Weights of a small transformer language model.
Size: 14 layers, width 576, MLP 2304 SwiGLU, vocabulary 16384, 93.2M parameters.
Architecture: RMSNorm after each block, rotary positions, no biases in attention or MLP.
Training: a variant of Adam for these matrices, 1378M tokens, 10921 steps.
MLP neurons of a small language model. Each row is named by its layer, matrix (gate and up: input weights) and neuron, and shows model dimensions 448-543. Each number is 128 + 32 x the weight over its row's rms, rounded and kept within 0 to 255. Numbers have three digits each. A neuron's up and down rows have the sign that makes its largest values positive.
A block is one neuron, or neurons of one layer that tend to fire together. After each block is what it responds to, as a language model described it from the Wikipedia text at the highest values.

L5.gate361:129135158138128167164144145101115045091109185133240122105100136130126152110098157132156200170104107092102142077098163174164095182104131126087160129181136130167150093151113184100144137128116134141078106089096116136097141097106084118189113145079119121144162159141139127126088115103157123129
L5.up361:147079140120091151114161110143160196117141127143103123158091158125154111098073129184142115055097116088135162149107186114154164122069120182108142108138137125167166096095153191120068127136179140111131165156196152121067148102154100156151142187178108154137119065146145164153171134161074103080
Hyphens after prefixes like re-, co-, non- (re-established, co-consecrators), opening prefix pieces of words (Dec, Rec, rep), and dashes between years (1997–2012).

L7.gate508:151180119114123205127144062119168084061129155196196120074099167108145133089137114150158060178123033148073097153136055096136133146137166090135070068154129134110145095180174109160132102116091131094083138212151152122147119118125090167125115128115047141085122091101199130103080047100149099127
L7.up508:126075106146129127106119144134168098125096115075105147134061158112180153096079145074142132130136139108187106118125180109086149158120096108090119119165111123126137149155160191136143137162093186083151141129179140099169123162101125141148111123091143135091122163102177120140174111104145153113
L7.gate684:135166185108132104139104098069149170097147133137148125082095145120105117116113137183156058101138111162160144071103132165109107106116136137139102121128122143133124060133161156107152081126161180151148066069141088119084084103133080094219109177138118145162100156087142162143070167060086128188
L7.up684:126103111211119164098152167143069166138141131097136086075097088150118065169200174166111106114141139146164093135156107093134122072087133146135078092137111117117169092107184131103119094094126135161093173103135031141041075131123117175088158098131129080163148119113120166128101126100146124113
L7.gate1222:128037133136127175121136136074064161130104128094128141110075078099157125117101141144161059118098163122181161097140109140136187131072158163036071128129111165179096082160132175132116156080121077115127134117143144072141073114137099095176095110122091101150073139141165135136114085122119145119
L7.up1222:164109221102125179107155132120149140150088213139175125111085090123125133113139133140179158162103151090127098153142128155136128107184178157067117104141069215128125067178146140072082146077138105136138140119129102126157090151154133122162123131113132148158111139105155163140143106123152162099
L7.gate1234:175126135098174099175160111095123107139096127107150117130139122150116138145178175133089138149099167140150116035079112126133154131139109163106105135177109138163102107133154165101104162134119109110101100152178141107084136144109116066066117155086138104138133177148084128139102138088109099085
L7.up1234:132099118119102090225152084141141130131143158110104171127130132178137138092135114096127054129130142114121134111105136096122145119123108123133162105125136139140159058092102193100108175169185101146164120093135101183091139088166116093086155061107135039113098127103099107076075113148118147146
First word-piece of a longer word split into several tokens, such as qu(oting), cons(onants), rep(eating), ret(iring) and dem(ons); also table pipe and separator rows.

L7.gate465:151151157108164131095146163117141118130164103114149186103125153114116143098065180084166124128108163058161145146143094159133134162079130084163110136183059149157121058180111232141128059033148131118119092120136173114081093177128120153091123102106157138099121138092123059148136151083099122099
L7.up465:147166132162200156166133119145128111137130093128104119102139138212075153089137144138122120115105130058161128129079131146112073122057168121118117082174105136117146137117073128122119133165155083146171103125152190110090117118117059108195146142125095112072204162132135124068126129135070160151
L7.gate917:096119105167117148127124170173124127105149130112138102140084107101106160167085164085096166137161124086086203126121102154062161103171190114202168086173129123124171143164120088093157137103085085139196131119114140061147088155049115068107148153150148137113149125137158101149092092126114131150
L7.up917:133143113187093163127116114120131173128096103126121119096156113087089089146123151118213107151128095055146175184162151109088217059150133121101131127118097099163155119154104169143160184121145113090150129153150211110187077129106124151146134070111078113053129143130132189133110116126092189067
L7.gate1249:108131192174092152180130166162174108136150108107051154210158075161146167118094139113140137065099154112104086091153134163115114169117125090143131116170138123106138167183131099130098201131144148142149158099110136180121126163061107107225148145114177119157115140151100135117122102078067143114
L7.up1249:117126119091155109093179170119153076159120129188139181167172158135133188137112127114114153116138101150078099128084183126068166073122142116140166100166151112105138122165145139168121170172121175100197137106175214083217142126158140098161212162136112146174154151079165137122110079201125083098
L7.gate1441:117147066132138143149146090077122147052152106121118111119108179144046140120111132098188104160107111111104151061122197134107100157055082145072111106117134088171141095135125143131093115132184139183150126066115123133170116101124113138134089143124150087099169103137097082093106079110093114112
L7.up1441:160165125115154145116074085150137117124166108122115137125152120138153123139131136127147092146137158159122146123083134122163153099103124097154158141178133168065162085109150134164115076171131086100180095102140140130141074155135116151159184147144128150096136140067082106148140147118105128129
Single-letter first pieces of words, mostly N or M (also V), often starting headings, names or hyphenated parts: N+etherlands, M+oustafa, Evans v.

L5.gate1460:128157124153090152115168124112064161076119100089136115099095116138165165131135055153148093163134077028066157149109077176171188151144098120135099130107055093109102109082159119132106166150166207147094096098150126125121063094127039128198106152110143144138154101100175140122160104068177176112
L5.up1460:087147119118032092083128141148099181125166096141166136203186081136148127160112113115141130151139098084139126148117112143144141143162108171145113085150147130125102156124134090128119147155118171178083127133140142125147181109162123118122174162070075129170090113084114122139080146141141142096
Word-initial pieces like comp (compact, Complement, Competitions) and the first cell of table rows, such as Career, rank numbers, Total.

L5.gate46:133088101114099130145107158078143136130057130143143135100096153118092122111085129129138113169126116090118139122149127110156184113105194142107111116098135104130124091115083092161143151184108221111119172120114106103118098108151081133152123087156166157136118141172135121126146097102086146151
L5.up46:097121092146150112087075134073166103144065129103163104132079114175139157194119118118157107139114065104160156078119112128089067107111127109094153107129141189178127119213169125068154097184086106097097188114128139111110138199140134099065085117125145128126187186158171094090094082151123161170
Single-letter first pieces of words split into fragments, mostly D or R, often opening a sentence or table cell, as in D|illon, R|ourke, d|iminish.

L2.gate193:108159095111130158090131143174157107105119112060093143106146084167154088179175122121158121102144101108060100149133048227153156128120116173135161143134132071117154140172133162156117124142092141160154134161098226129087116133130135126132164131162125118103103129100132145124132100160155089116
L2.up193:176116082150149125149089107139150153095121144178185124090152164105087134085180123109156106135155099131146150131162149102034091101129131073129067121115096142132180059102129109153167151153170077145113201094118175082102145090089134105124140124100109175111163063172127112137102095145098132087
L2.gate336:121202052164211156074093151162209135145115138142110089147134144138143132130104124097166090158081143121089130167151103147108129106068138083172177126137128129158137063149113125229090129117132134139141118139099167105173181136164084180140138064119125168139130091079157120152096108140084126144
L2.up336:109055178118119136179127097165163095105167085163155225058129166076120148091143046141130104126116192147142162122158128161085126110128140126127093054138085123139126123129169134136082149140124094137107130103083127119062076180134157127127109204111113129152128172103140093128088137115140133120
L2.gate651:107145087142118137133140102064063092103100113099156061148127134111093168181106109183122111068173100131090177083087105142191146191154141107121169125120098095164123143125044117150127185093092113100167117146078108071131084087130092122164137144069123073075108136162125098111119050066089165219
L2.up651:116178158166137119079218091065095089118164104171137099152153130077182114107083142148108106132167137114169119133030167096091063190178137122129137164071176080156127147112123134119081149038082135128146128136103089133180192107115120111126112163122118088105107167170101138145127150134113151181
L2.gate799:118105117156124144126091132113150170133110117105112139132159093126113138189158146133104170162169149108150201140111088155086100108101173112147093157112115099057145112102118109131126122153164097168144142085062212125096144086168103146161127105121144110169166143139087124139146172154089091095
L2.up799:117166159190094126139075124179162071075164149125129132132134174173113125108130082147153048175113123123093101212116103162115121129108120112121128086146083125170142106185131136096130098109104128093126127147104175106129145133121087126132155100114111090057114066163090138107181086121141118166
L2.gate992:156159093089151163068184137170161122132144106135077113182132106100154115139087102158159139093099081130151128234103105151135151128130124116132162132124166143114152179091122148069079129167202142137157170137088134087124167212126135090126100109127122101132134181147102141129109121130129064113
L2.up992:114160120081117140173101164162195169065081129157118138151081110121107137142185121043167146127078108114123176113137079154127098146115170146133153105128087158153066061114088126206082153115172125133136126156107191066123153097153118127103127118119145140110189132177119123084156146103148164128
L2.gate1114:157112174173160184136127102100132142131078098098109111162067104160130093115136092070103112194151080070130151118128108144189128137086170091167130134087148058105152130082126148158102154097152149087063106141110176143131193096158150125140124156111140132163086151109138132109084103129115168160
L2.up1114:166121129091090136200103100173182148094117100088154153108130127138142138122082117119145101090169130211108134125129112173099115121069161108111117139105153084152079163074137144170118155131117200142078133142146120113115116143178110076160175171093142113136140085067138103132129119081078109155
L2.gate1140:081159052117144132121122126098149181128080142123102128114168132126091150154207143082100126138100145153115140128129157177033124103127203097156139118100115085147104132108119098144094107137152129168089169065086148112196187147161123111139120107069127089128138124148101175119148112154158118116
L2.up1140:137100213135100126129125143160127123143156123124107123166130155125134094116134162177165095144090122114104157179109087149240190152063094088140118121127071120080130115137130178094167145178129108146132150151108146087111106083088142125136137133129124118160155119150076148117113134079160106143
L2.gate1176:128100123118166088157158125087112148066163076060087148151092109133130138122165101146129125135117163094082168131103123160083116096123143128112056135151114066153122110107095141067100104142158081118117094167056102087180091124111040154142143139154158085112138063137104073109117124127158151128
L2.up1176:092137141117123085151128140121105064196117140082070171172102134143145120139086135152097158133116105162124087195113130120142103131149112099052163139115160185036146130190115179087131104108116104124145081117107122187182159107089081140164139091073144099169057139136133175163158144188097137162
L2.gate1180:133095125119167112078097161155183137119149116094092155129119123080123114144126092131136079144109168098128181132097065169134140131089165136171098109138074121126162166122127168094071159119139093151179123114044148176082187096088090104153151086165096152202151090151076125146083124130120133099
L2.up1180:118219149163134134129133088139178151060086103123101112133103110164132135133120096105180096124093142117104124207149139141107136110086131112092106093101101163090109108122129167114100110101125142146096192164133144052170144087093173194107120132172167156090204139131155087126158115092147103113
L2.gate1374:130106174141161143120173109113164182178161048105065113048162137121070070108088182109162130161053150107107163116122148150118102129100116134153099131112133135129131120108120151059111106208092128108136171062147201084166072157115114105121130167112107129117144071102097096154125134107106162105
L2.up1374:109236103074159088107101120078111076086122143084156127146135096119148078127137131122104128115134131105141141105104120125105153172139168157138105095117157089083167132167109123103090137083137161168120101184060118123143153150174115134116126086132135085127172111172106088110152104157130041113
L2.gate1569:094095140156165154159154122127132119153184119151120125151179089142163188118119170105139111139192093138141151073108134175122110155159203077141151163109058139132164131195160119097215067161122055196123076130128215132099146109117105119112192138064111097136139111109149106131096091150137126105
L2.up1569:102134173166084131028145118094110119072122091100101066123110060143140128102126096159113159125159122108148163135092090122129124142140082100135159194117127148122157129148131188129127118150146105145103184146157114133157161116144119094166155131112106072132111112127136163054140103145086142112
L2.gate1773:124092140139104166157079154131038076160073150094122099143185152157152148173124136195107204158122097111111185139110144164155140082141141143174163180151120089091120158144131135125112095149116126122114124130116142075146155170124107135184147127127136070158193084144132150108121138150121109163
L2.up1773:107064157156043126064149102174171116090136122094118110159183151145097063154117111151135154127118114131157149138134099102106126146120161143169176148165190085087167126211075105114098147155206157076153108105051129125091160121128138121159122129180124138160139121104101113112134095137129095137
L2.gate2038:116176152104160139088136126119188214129156116149121136174108176131111082101179148130135105168067100091142105134124093149136141110060103129115169103145147128140134191061128115192091123107161117131150112098107117118114074156096127121200129111090174151168118151113122153116167090084163104109
L2.up2038:099134165126095125191155145096172058137141126137159119126111177139210091175125110141144076110146128125124144169107089170136135143153156111182139130115057072135132180126099144067114118134148148116146091156114109084089160075063119136120150097143117099108155053100159105091120146124104133120
L2.gate2072:108064148117119179101139162093134161085105185042066087161150102165139133114175141112122107135123109125181126101094146146170189128122081101146165108140152056142141090195067183176113091191110140080107100157136185141173155120171108114100135099164169128116128165135096197134095089135118148135
L2.up2072:134132209087091107085090095128105124121088099098130140093049111157117093134099073126147138124077153105155208132123215148150133106149130133122088112079046137126063100174180135118069123160124126143182120111113120090138110101090153116117155084141163141182174093118131177142122098177128079128
L2.gate2073:150078105159143146138080153084174134112123060164141128147157153137124149115132147137158146160116092108173088163171127140151161108115185178089103119137230158058152046114116121114160132101112130122088112122116160099130126222138120080106152133140126115184187146117132119112146092128147082090
L2.up2073:103114191139109156151109139148135148057091111123198101130117130092127157198109131160133146165095107132101163105113102148149095165122167166072068159121111103144125106114121121115101129088079113098098089108060159096130099126201131120181137157113109133118183100126122098164097124122125122101
L2.gate2188:098105097120193125177128209127052138159127096095115198108134061132136151109086191166056153191130146126175111046124168183118141190166167094149098150107127074133131186119129115203090082105186126111093149122082167141146106166149120115165169097117162107099104145149115143160086121203104103087
L2.up2188:179096139113131081116128075065148129148122111131146118112108141110155127116121124120077124145131139066153107150118130080131125105172043089147107129123098112122139171110103110160172070095144130124144173136136115097120187138104174122133124126173090082075145134101139168113147213156069187106
Standalone capital consonant tokens (C, R, M, B, K) beginning a proper name, title or abbreviated genus, e.g. C-order, C-ale, M. caesia.

L2.gate74:076090130096120149153146108175219129067130083119137081157102146159081109141139110092148103151091098177095146168124119163170195160110126127141161129078157106113082149204163147190122153203168167170128121143145163102128120084146146096177116112104147203123131156112178140142119087054121125119
L2.up74:147106099084105117119128102125141138100108117131124127118148120158130130117154085082122169045088100130117160085106068153077119138167128106164143051109092090123179119155132128063117153174204096134119100069129171087068136185167125089162155122142138164101130104177110161144137057135119172125
L2.gate111:157182123140151183064136112196122096108127159104067121141098168122115190128124152075150103053116073103111178113134176161197149158129127161188160141153113159082143107142165153134166166164113179125183111096106082115158115157119128145148127133093116143147104185129142168092115119089102157198
L2.up111:108117153129086156135097121158103185118129138092090090171163101122139155155132107105108159133100132087128182122095072129126113123108110162192121112145168129157101131124113171140144118097127128176164126107092123149173123112184103122185096108141113146164125154182060157132092138118176126070
L2.gate359:118138123128158149137182105105183170089154077123085111117125104126083156090112130105138092118123116146112178105108140146117168134067089074154141130170171114135159150109086129101121116134156139089123132144166154122235094126140095086154158158110164181149101153107188109118189063118129163117
L2.up359:127121143136104137072187103115137139113119119144134168145060138113140112058103116182212086145141076137113143185121102143146129134148161181162129147090079154131092144102107163082109119161078149090163180171170224172149054102150071100113144125127174086128104074127162137154161111196083172084
L2.gate429:150114093173147105075085234132150096133203143049165116098138072134124167181168100101118096093067108098109182060117148117152117177126138069144139068159111112170153075222078116103167118180138136164127146110145122113154146101112117127155122093107083101121146055090150112121139127162128125192
L2.up429:143074130072115139180144132097084081150140144103136100154109136107106172170117084097075162147111111146154166090121223140107117134118177110111144102143125129165183097174139141101143089150158139159111143168189121076147147124121073092140126115144085098100194217167220055085152147134083156182
L2.gate486:112079118127131105072114117136090166119047094108126146126111097104192125147132145112156088168156118140082124068116085119136115107124128156100068086189136108223095120130146178118098119158097147154096103131114194145128125112122113075148179079076123173142121136103165125135102076093172161113
L2.up486:104187138129146130119122092120147157133110098174152092081158144177145139130161109133145138149101110091147169128135139086150043114170096091088102086160120155155132143143139082104093084189102132116067112132184114126187129150139169102180115108057153112120135072086189112099106118094117162142
L2.gate695:107106113185174094194144089088142170132077168113139146110181092113105114137153140145119160138135142099110110109090104098109104078119128044107092121111178122181077118136154135166180147221076125107097105125142175075194127102114109151081130145108144092145166122141122110122116083118192123112
L2.up695:141122170105097130131099078143114091147142119162142141100123128124157129154125172169184143114117130116178139159152095117104067151116110149126183116114049101110127199127104113128193178115131128176106147137135111133078102149135110130123115135123101194214100121171194199093150162136104112097
L2.gate949:075105166145108153157190116126102152070136122151192146094077135077139113097115096104161134137063141075134134131153183166178117115087181102132149110102126036059066110127102115118130115119132165157104096086114049125187095149107113159157122157131143170152155124133211151123105099089179146164
L2.up949:115165167143106127199111052088131100111110128102100147140096163112150111108128108039147148085098137136154108081182172100154158110156149094082117108111110161134163080100167154137118169133136112094158129141167115137162138164162107150135119075145118101075164115099120135121163140142114090041
L2.gate1158:189149111130195158133155168148128174116192117197097126074150182112149188094122136140125111131165035093128147137128165183098124099112162099133155124130125071136101077159076127161158115160125117159116142126144150122124064134114140138174102094136150160154156149110234085102191071149125158103
L2.up1158:131168142135187175085116125091078126128154126207068102108117118134173168154205095141074107102144099115176107144108126166167129123111102111139133104143178124154172126179124165135107116151180143088101150099131074108159183090160184114141094133140122165159141161138166123122202102158145124144
L2.gate1189:149162083083129134103157032126091150121138099096151100117152149110133129143181124148095105105125118122104154159113134090146170114171075187105117145117120183127138145149142131132202093126134140143108116095200131094125139098160082151144105113142172160130168090092144199123149122072108155134
L2.up1189:137112084125112080128089130155074135089095040082095075142146059090154100156124078115102090110157133126104143088111157171146119125120093129132107074116077145160101098142129110152156107105114065158163186122138101130146119151114182099164141154150115136220106073189106142157115102068127158057
L2.gate1387:117147108112130127172091151141143093123135081125121145160104170180104101151109130119130119104114105096120145103104126148201138127057143148189119146123130165127126094160150158088175146123164139122127186135181124128146028116132104082152143134104131146133150116089125108112139121132122141137
L2.up1387:114110082142144083133097122185157078087119120114108116142106081157106086156187121116182107142109115114107112116116130157172150072136159135104140139156161185075141163140134169123201135081126114141146163121156108126176067097156152093164148095081137094123153145127166129128134122124096197110
L2.gate1764:175134136156156192160074140113202131057137142115145089086053144080113195122122109109156068159091116119109174082178146107212142123088122110111159075170076170221120142122102118137171103119027154095149137144179090057128096098168100087157172110108116143165144102145195127134089031158126113136
L2.up1764:143125118146187126106099131130098120115171096158036172126109161138132099126072113079119112171100085097172126089097181163182098112166147112115170119126154165145104126133159130085076119118112149094134136125175157144143176153151110071178156107062113169100138114148155106132137121167133139104
L2.gate1836:149170127110112124114098121137141167098112185109121113070078150115193132150184096113156057116084111133093090117138157196156152076179190128087083128153123097122093151151164114204101090106117190148098180119105161148182137109111108092104164126134101136107192169131127175135157118100108150103
L2.up1836:125166106103152137138135129146132108082178205158104143135075175136115144094099100162141151132105110146156166134101131100133083085133045107112143147149158155166118059156083154064219107148145195161124170066158108131134136147125158133163161116102110141151137163182195091127136129146093135174
L2.gate2020:153135130144133200147147128132070071149147123150102136115161168172116081147087087157119109143110086104129165123165174196186181096089075094133190187140143125112133152168121158061168156096168164151108127200171148090118074125106159146118104109144114134076195153102166155099118065152169143162
L2.up2020:170115138095168098129136093139142179201197136198088089200107118139113120108197131115115186174090143102125165097110208105207131084072149126205143095121121049089105167115070215098119158156142137157092151164160175147079189122094168169165192153101075090155164137144133146141123136158099137133
L2.gate2104:145145123096180145136143134107080132106169099127125107117040145113135137125160106139168093183132094101110179071139136140112156119145125141106135132150137107164108125150073165098078124131044152062063076103103160095137087082100136093114118207125126117155140092111153139110124093098106178117
L2.up2104:141190112163155131104137090136146108070135130083099070181140082161077076154186129170088124171099148154157150076099107109147101111125109084101084100150150158195105140150122088133220096192059115153079125120132134118198153096151141037122148105126092093127139143109164167131169105130106159154
L2.gate2163:062107158112134139124106146115197124075138186141164147096070122121149145149157123124118114116130128103089169114102112158143058097134150151130127057125126131145130073126127120146187125170097133115089094098153151105120064102110058126098132104116121157134123112139176128079116107156131130135
L2.up2163:053109163152112111072061130116175172110181147162149139114040083150153125151205087118089103158126129104120102113115113125134090111128102176137084107135140123092176121146149093164121147151158184111082088082184138073133090149128143115103159079131123142103065112138138169150116110122058113098
L2.gate2179:122126117112182211060071092093187115137135161161170141167119129196149195106129125138125125125129109125145132055096155132148134153094136104186127120153114106162123108147177237131157165159132203162101122098167154093126077090116124096149157100139157074121115173113166127126114110073077163081
L2.up2179:123111047132151148136137121133217086163148137131136136163122128082089145116090142090159104130106142143119070125182172130164168090076128103121191120097194152166095167097179160199124114094118152162190164126141131131089092099119144159137141141171128122097131149096077090150180104108127128125
Opening word pieces that are Latinate prefixes, often capitalized, like Comp, Co, Rep, Conf, Dep, Ext, at the start of words cut into pieces.

L7.gate386:142080167107191137120113075106223150101122123154205098116115218127104180097117176111146143124078169124110139137115118162121127164160126155128184141095104050121054109127118136076128137112076105130155114110123146116172108088098095121102147175177142124079112141123165130133109074122087167032
L7.up386:100109171124164116147143119178122154052157189139142114163118147136123156099170141159125033113134112152115164137125123117143129131208105085135103183088102090151096147111169112144117104176158107070151088151160149150138100149195039158183143109133122068140105062126117102149107116115116182152
L7.gate1658:146107128119187149159098137167100121077101080117216055149079134066099194165153105122174110119101100137127160150121130114091093082122146157107094121106098155137118055133135143081168178110117115142199116106156116107135056146174111146137161126125112145046137126173077125138147096134069130103
L7.up1658:087134144125145107115165137045100120147163158124157139087066137128172087096173132088134110094206115166138149194162069092156132148076167093130123119104095153100181116114107142156155142146174163076188136230128029098152117136200164105145143110111101076105173128108095138115159131087069147165
L7.gate2119:124135079151136093151121131108106109104117083099134133153101121113153093076094156088148153074174111142100208162112082088113138148086202074150148062204131118119093134074088089108104166115139127148162095087080131117143051159159118132179108157157136132097177064110132139099126068107090149147
L7.up2119:127111129114161128132147087091114135108109128128087191133132137163153122096075120047122152113187142069183185140095158099097135164108130095175163077150113086127078154093114138080085107154110103172132110135098084065130121133117126205182109171163118186087161084106127103106146070127131186114
L7.gate2122:120178117127097173136091080139135067089142133087121066151114077080082138170121140100137146075123124074154124177167066126157150169158169092126102059150132123160173128120133165123130133141103163120150105139110104160116108116107110065138172111106075086113192103178098127146119137159141141149
L7.up2122:160152138176133101143128098117151071114093133097133092170135165138000200133118088164053161089132084140076110177125154113156133113120113105152139112123127046196110177107076096071102132161119172121152136098124096160146130162109105171117113120149122144122155114121160115155098166169148146170
Hyphens and pieces inside product, model and proper-name codes, mostly the hyphen after a letter prefix, such as MR-310A, FD-2, S-10, EB-3L.

L2.gate179:125124163148116118181202128064226135138076131095128116126101096133144147140110102144100130114146149142114189110162162164138123221079081115143138062127123126109096152186145135082144117195127138121125098160157125090171105138102111153197115083080137045129113106127155090139096131051102097180
L2.up179:115160120055135173122139147131130126069108181155100159166167084133114150159158098122127167078194095106122164159214124146067214116132127153100126089137119136081099132092135111091092112131152074159117142160124116096123188117148145106129133143180125071203207205159119133134070126145125112136
L2.gate317:109129117127086112118123125110192067152181079169172114102094102140144158108164156131116134134137146126095120146141179143157041060129145144125087057163166172136125171076126150119104161156100110125201083131132117132123058113169077127158133130097181153154135115148105087069192108118173116113
L2.up317:063079117117138145119115120187115113071149086115140120146158169124116162155139107113216172164134122069159169121110110146126096157179119173144102120160187112136102140130093182135156116099131135176183156128104125123121117122183119045161078129079174115153114155152088129168151103064142144097
L2.gate465:123161149109199163156109107139101070171150082121178099089104130113140185154176107141141087113090122170110134123125155118094120133173118158177135141123128119150107137123129159159131108120127136131099152184094141118130131072133162115093131192120104128130114185132181172130161105103127199205
L2.up465:106152145146123128143121096071066114187116156172129094132189092149157145126102094131112126199121140119099103132102113136096122139058158151160063120147109112112171131113110170083042135134165135122142164096130147135160105183104103116101147092112093109108113146142129122113143110100186163068
L2.gate587:098118157104128152122077130054152118112166145099117167066095120180107151167150095075103124185080110152135204106152130167107145072091189158148168103137044079126107174147087146207159101087099178112088113164157120104160142126139140071121144068084094050104152159132194128166131075090108173175
L2.up587:132176111121156136107163122059115139106150145117124184088139132112142183152125114104137145184104150114164147144137148145179169138162104119174093133111154137130066199214071123147119145136132128149087145127175100140126153132109153092186152174116078073106133138136073156131133139076079106114
L2.gate952:113117113124186117126122096107169137154134121151135131078172198107105095162149155148152099130188094119137106142079086142019084154101065100142174144131110063136142099126113159105114130136117117178090099033140072109166121082169114115168151133141177103147078144117102080115099127143130104153
L2.up952:125140205090148095174131118146081119083093150130140154096095154117119134120138125106133075153106176134115121126124098196117146170136154128101119074128060129077092160062127137076148150110137123123152192092095125159110079103136106101201156152129137084099162114124105121121125098169058115147
L2.gate1351:180112138161142106136136144119131116133128104158090102131135121159156161104115156145150141127136116183090155103098128111153121135092181172137165089137122193114040143125105167157127158181118109150083172081141136099119098134194094101162124191098108095130114134142142090079100076142111106171
L2.up1351:105089121115103119078099101133086207139118088117137164043177157107094086128061087117098121144119112132156066176107100111119133087090150102140197079130143130167110194109183109129162122093098126172057133137169097107090147140164112141122092113151128146098147120137161187132121063120126147143
L2.gate1455:069147139194216090098078145136074107083130169109076112162112168180157127086136175099146096119141130134126115137085114164079116092083169077119136119101134125124153151060094106121127129147127046120158117133092109182108146155131017064161148109139095070096183109061137081082122111125082084157
L2.up1455:102131139117089100094155079098147103131130069148142155134106159112131150096144093122166145130157094102158147143080114118063145161212094167136097127162141119103082151157139127091180096122099119106158189110182122136108133100193140166148090200152099146147106146142138116221131124030116127109
L2.gate1611:152114141101120162098086086148164092169117119129110154162186132150120193117124107158081125056131153102143126149148139162148127152131141112118096168144126129180128186103092164118164132142184143125114127079119133139122204153154129128130147143113120074133077105126194108097197108121100117128
L2.up1611:132135151123118127099134189134143038158048177083148116143153153121114136115111107143165123141183142187079105148111126117165168116183106112125121084171076222164115086168117085157121118121134117167116181102100164145158097122110118150112138067139117137120143134124117170129095088140103142137
L2.gate1683:073153179123160109151134121119074139127038138077097093099123125088148119136163138139172101110207145084126173094158123157090124127093128155096124091168118119140100112104115128073136157167200092123129060069152174099113078047126097116184114175128096160121134166127125101109086074125142095168
L2.up1683:103132162164156165171104113115131124146131090081116139151084139138108088122133125081138139134132161103133126126154153129122109160152114147163117112146172162109082077143070132101095166183117156153108105079179080160141216120140125145146100186104091134117096102132133127131118165135116120193
L2.gate1818:123110164149128126099106134158130063168086144106159138125082143131048134163213136157124120109116096173111154151118129128082142101076140112145146134100073151154118156048082144076148078144103144125108165078176097100187068115128155133165124127171118117171119116085149116132070089161105123117
L2.up1818:075221158113148099113117125117080077153166113079111110117156166106137143074146193130153176150115078112149096123132150102161184119100173094114156144149150125092113151117114081130078130124150128136177109147155071142153101193110054141121117121167172160121128173060211111119156139112113126149
L2.gate1973:147099102098112147122095102120096101164127139168109167148131183102085127169167129100145144102124085166051139147092106176094152133174128138122180154124125097110170123069122103084097124122115089136148193124093099132084087089117063130123162158151151142118065089172109144135138122077112113142
L2.up1973:154183106132111130095096133083132152082155188196139181177081138089137078154168103131151139104094161116098148142125077108073092126062133098119190112187084159142132152114219097130161113104049111101164150103129121089171125083096138157112139128088157112131048130146075111090070163097090136169
L2.gate2055:132146106104141141089098087074162151062119130144106158116119178144168116111155124130129084100167128122122146110083082177126186068158157130153107122101147164125153096119104123215080115087109098152105132113139101161077076121109100127132161118139098117110124107099130123143161080123127110114
L2.up2055:113169137120148073105140146148207116136122102173061144169169146128072145142146109093108128109160153135179133114107105118129133216157124116154173157150112133081153125141060124076155104144125135150135177125107131128133133139149125100163107088095098139143107099188125126132115120085123116165
L2.gate2149:119139137166101127128136112082121094157078192124113180118250104144146117137131109114120059130163129163112129077119143140111078192089135121149113104108129176151143096209100176104128175190173132130111097144162237127127123109131127075112133139125108060141202150122191115068118142117113142129
L2.up2149:152130135133145101072169153118155157119061091168133190113139161138115127146110095123163093084163152173112176132097120127116131135048088164109116108110155089100113098092126132116099127117088097108109149164150173166098137062145116135052146137151122138117104095202118127101148123142155126106
L2.gate2189:101078120064120094099150096114105154126188099090158125104121161097102136083107171095154134083138133120073105097113171133185140106110162119103109079142101170147164143058148167202120112117111156112091111114113073078077103138120106139184137176110179150141229058135158187121121106117145104123
L2.up2189:131097129169161119135152111120124179083122069089130130212144155155134172142107112132103133126092167121157152163103067128109099158070100162121150138149154159155089144169181165113095104168092068127138105108098181151112073128120119127127102110102091163143049168165168053145094134075079105145
L2.gate2198:139153108125161095130107120132122080142123173133151119159188136139109116065161169148145155088140130089139199051106109143102121154103116069125136127140115199133178104198079156099102121141102079140131120074102172084135035205126063072146152101147122143134084180173195070131126103140113110166
L2.up2198:137127139107108132115169101078168138188128105130137104074207171136145116158063132101109107150113174129174079118119104079108089154144106141165162141154119045121095117085147150180128106173129132163102109148125079124137077081126120117116111131157140162111103071098093165125094135116128164110
L2.gate2268:083173138091188121177110150073184115129128069121124079162165114129176111108055152118116047125122109075108125146092140190122151112096121087158154153097132109111125142128113141162102123166095115139155166082114115166160160122133114127137210124062160137132131125127125130104115118083140121154
L2.up2268:132092119123083108069132107087138132121091140121133171086192150126138163106142128152114153114134089115059185170048104106082103120108193124158155095140073095057081156108180136065127092135155129128082068088111079152080164097112144105146098166146112117132182150093150137093157130122108119109
Hyphens, en dashes, slashes and plus signs joining two word or number parts, as in COVID-19, 1977–78, re-established, and prefix tokens like inter.